config = dict(
    hidden_size=384,
    num_key_value_heads=6,
    intermediate_size=1152,
    vocab_size=2048,
    bias='all',
    learning_rate=0.0102,
    weight_decay=0.0,
)
MLP neurons of a small language model. Each row is named by its layer, matrix (up: input weights; down: output weights) and neuron, and shows model dimensions 128-255. Each number is 128 + 32 x the weight over its row's rms, rounded and kept within 0 to 255. Numbers have three digits each.
A block is one neuron, or neurons of one layer that tend to fire together. After each block is what it responds to, as a language model described it from the Wikipedia text at the highest values.

L2.up63:125167087149123189134150154074141125085114117187133142147181137093161115156081120183132159137096140107198112148106185083131090114093182127134104137142097132102174102111100141116109162157064201083104131126098149150150164179172151154158105217083173132096140126158121125103162161160111092156151132130082078051106123093168085077087089150173152114126157114155114075091135083119139118137112
L2.down63:137114115122157128177123136100088153111051106165136136150111138126146134130101159144099206151089179141156133172121088107160182159100140119116103081096111107073097129146147134123128101094081136129135075123119103146066126177137106112152111090109114126147102086128121097156123216159131161129110120183094149078097164139093103122099155138179112118110096139179131091077185132167176074108167
L2.up435:111121105120154089146132133163110119166081126110119129156149144139141109163156138121118100161120063124108113182147125165137121163099168115066079079121123110137125150136127108130148111101143160158103132114135139085111161133118109153119148092079103154101142167184126125132197157101059037125115119130167124110076120130139216191135072140160152125121115136177172211155109185114158132088131
L2.down435:152109163115095102118041084120110123181158169084122167157105127091152068120069115198156129171156161127105095143127157130192117155106056170196116147129114122120082049121171098123117149109170130143164171102134222138115130161150118080168168121093111148161153144143178155157063191156139140080148104159128102171159125132130135050135110159117134105133175181153133110141130118124138126126138
L2.up439:137115101138102095121122139159117154142123133117096153085074107129157100182087132134177142110104087163153113108100110133154107134170153128143094133148110111144150102060092162169107160174123114130164171140129097110142187148124186129101135160110115094119136135150161109152107149142172137161119109215120122081129102079172143086167099086126146093158146128153150116116119093159093120098160
L2.down439:160123144117118090126100085138174078181126129150140072130056130139121129098098175110128166126097143149136127166096149131107131128096075136149054160165144096100112120142161160116177115140099172119086067113141150101147178137034068159156123098105149097171055109159156137153129132171166120109125141193109186140124114096112112232140141135126120170105146130146069213094150141124150098105155
L2.up994:136072104132135123163092156146156161043126124171139109140070089112136098166087163157092153105145155125096119139146136184086146135083092164153089096102108193167153120204120166061121100089126118163132104137162112096124117146140160125133118106086112137121111166122149125157159159137107176117084170119132107073172136103159117126136140096062113165123134122088166170157099083138123131126152
L2.down994:124104113118122100147139156182175081155121131169161124124079097117132130108137089096089086153183173141145076192166080066113164152126128182116105137154116107052107129091059144148093106146140131081168170100109104138123163114109104143140119094119185128118114142127109132177097135140115140098077139163157115040193170122146080137155060125100089094141168124152143089206124117143109088151165
Space after article "a"

L2.up49:115145086124120153074154205177170117169151203154150147102111088164063111182199128076089176120154186146137113187124138158110116147115141153139090131173121126068100158116102148134138117133087134176105167126147179127073122135129046069114113118173135158125083140119124115215148128130113131107103105139154145128129147118131095154130128113108086126076154169073115153099168102100116150099201
L2.down49:127099162134133086122118072125120220115118105130101106107098179086190156125074104153132115139152025076147157078106168093180139122123127115126178120159094098120188113175124128097137108122164062112129125143122094165175111140137165152169147165088105110138160135163164143048125150134129135121136119113095135130119149140106178131129074150202169186173124088162152145130115133148164131111081
L2.up187:084110111132079109106158166183157157121152107166112165169132147138127099170124133090141160120151161180174151124174131144150138135119128163119162107128109119136105157139108086118095136158120176118106125133113129112118114073142157154123174144131116111183142145097138056209124127194144141081085082134113137162073101111144167162071081103139126167133144066137112129124178147158123184170142
L2.down187:102112162153144150128159137105082114145116225128100079129120172092086160131128126101075123085102097093137124138103137105144125147085164082144154116125138123148139133125160124101146109138176134135157098128096082162115154167068130101072204194067166122123161151119122160081098133118140129112114173085116139122075113067148107109198137119180108122160105104121149153107084127132182123132126
L2.up647:081164124131123092139163120175151110100128151101093114138147100149169112150104102124123139146101101163190126094115116129129107139104159149127123183215121154172191127114087075134059131087177170125130119121070147100097137140107099140087151150181121124162126138130114122175166145076148047125098121126129103114119190137105139099106190118155112166159180082142101089175116147167068123138155
L2.down647:093086159140151152165106104089111088095145136121174078196060083125134084098125085108165129163130143109195183155114120185146135200146112096096051140130164158158162162085100035140126108132153106181105106144063147121147101097098160139105108152154135114134177158120136103140165138125072103160120188141102173154107077117160150123093173120091162123128209082162153088122109141168108117139166
L2.up945:133160083132158119077116145167121110111110051160175094183115134129175154170139122109200110105114175133109113108121186112148047152161162180081124147164120161120192107116120212128076088133081169158113148114103124160111133160120125091099181197130091114111128165142033126179199116124064153103178177132068112049142096176116133156093128037081134097116132094152152141186112119164145119191088
L2.down945:086148135152136080164178095096122089168129171106040132111127119167092160081141166073106129162156083092144167101093143117120169126129090125137124084120099076170024152127113092126153189113137154111122105149148095107146107109176057174138105126113131146157059100118226122097087152116178126160049147135129167165129133146137130159149098169153139154119161130114126112079135115135086133093148
Census and climate table tokens

L3.up33:121136075087179170104111104153117184151150138142084134124163117165067109097134153172112084103105179132103143104177138161150081118127227148126139172195101108082142068102133113117109167141090151119145168157127143117167162076151116138101135104167095117084207160130113095141074080138071137084123139137120123134069164112151153124120153033096135117110112144191127115145170161155123157170152
L3.down33:110111071107133145080148120108146107143165131081119129135110120116116123121141107080080161103098179179139148118139084132140097138099166117140162104137141132113140180164153108141092183133133153098101191153116104157158154086152145143054119158166137098100167138075181110151121133148108144169114207097049128120135140059149107138171150105127084147165144052202137086164116156137098182138093
L3.up331:105087180091119117070123083172140145134144107142061122129141149118133121151129096179109150141090090121110145103166164108116068136168074116140140186133069133137173127141148158110146162152166112113115057132154103176117110107130154128123154173097105136104117148140057128130063116102128188096175136099136120107115146098089089172136120094127119147162092100091115134177200129167078117091152
L3.down331:138131132108100066054135159142113091109126104080128104133123133120101119126105116122076139141121123077129033162179170104093182158185119139099183172183111143161152174134155140105093135090140147137081161122126139143081115121111098074125177123084071118136165113153064159137037182121113144117174120091137131126173132073099115085180136181119109126126173135139142148211139119101104146131161
L3.up582:105125122129164135099098169134112106083131159108126156133121099105102128132160112092149136123121101071118145157142124120157125100164137125075121152107049112097131075221134115106125127126106089181083133203086101103160165117102131133073201171132175112161132160135110155134138098132108115102172119155217171073079180156068150128117166127165116092122120144138148106146117115158111095156115
L3.down582:193067134162157134122137102152122177114104100076072170103137114117146160136115088129142121075087196090138098147105154160188114141175125138058105076123102136095145134062091132121170105066162176079118171147124077108133138185092110058120106086100140171131157126122133133150092129163139093139145147070148182139189153122084141105130143143110117123122190154116120117151091146096127115163117
L3.up1018:168096130155134091104158195076104142187124152152113160122154110147101136095134136116066175144108142088115161110114170124130131125123151120136133148135135099135140116127142157132124218114137147123152090061128115186133124152140137096163146176102142115080161151157126081146158083119065163065167127112105118158098142078104173144110107038134103076181124167083175112142175105151119132196152
L3.down1018:077164101106138116153101138135136159085080119098099086108164169111130133131084106094200120076137102089153083077123151123168072075105192164151135145119104130159122189097173138158128075136101087084109178156149100135187089113098136048125203115132127126117125083096149144110157127169141090121117145090161151112147116130174085164161155164208125120147146173163076103136074109110231118166116
Mid-word pieces and table tokens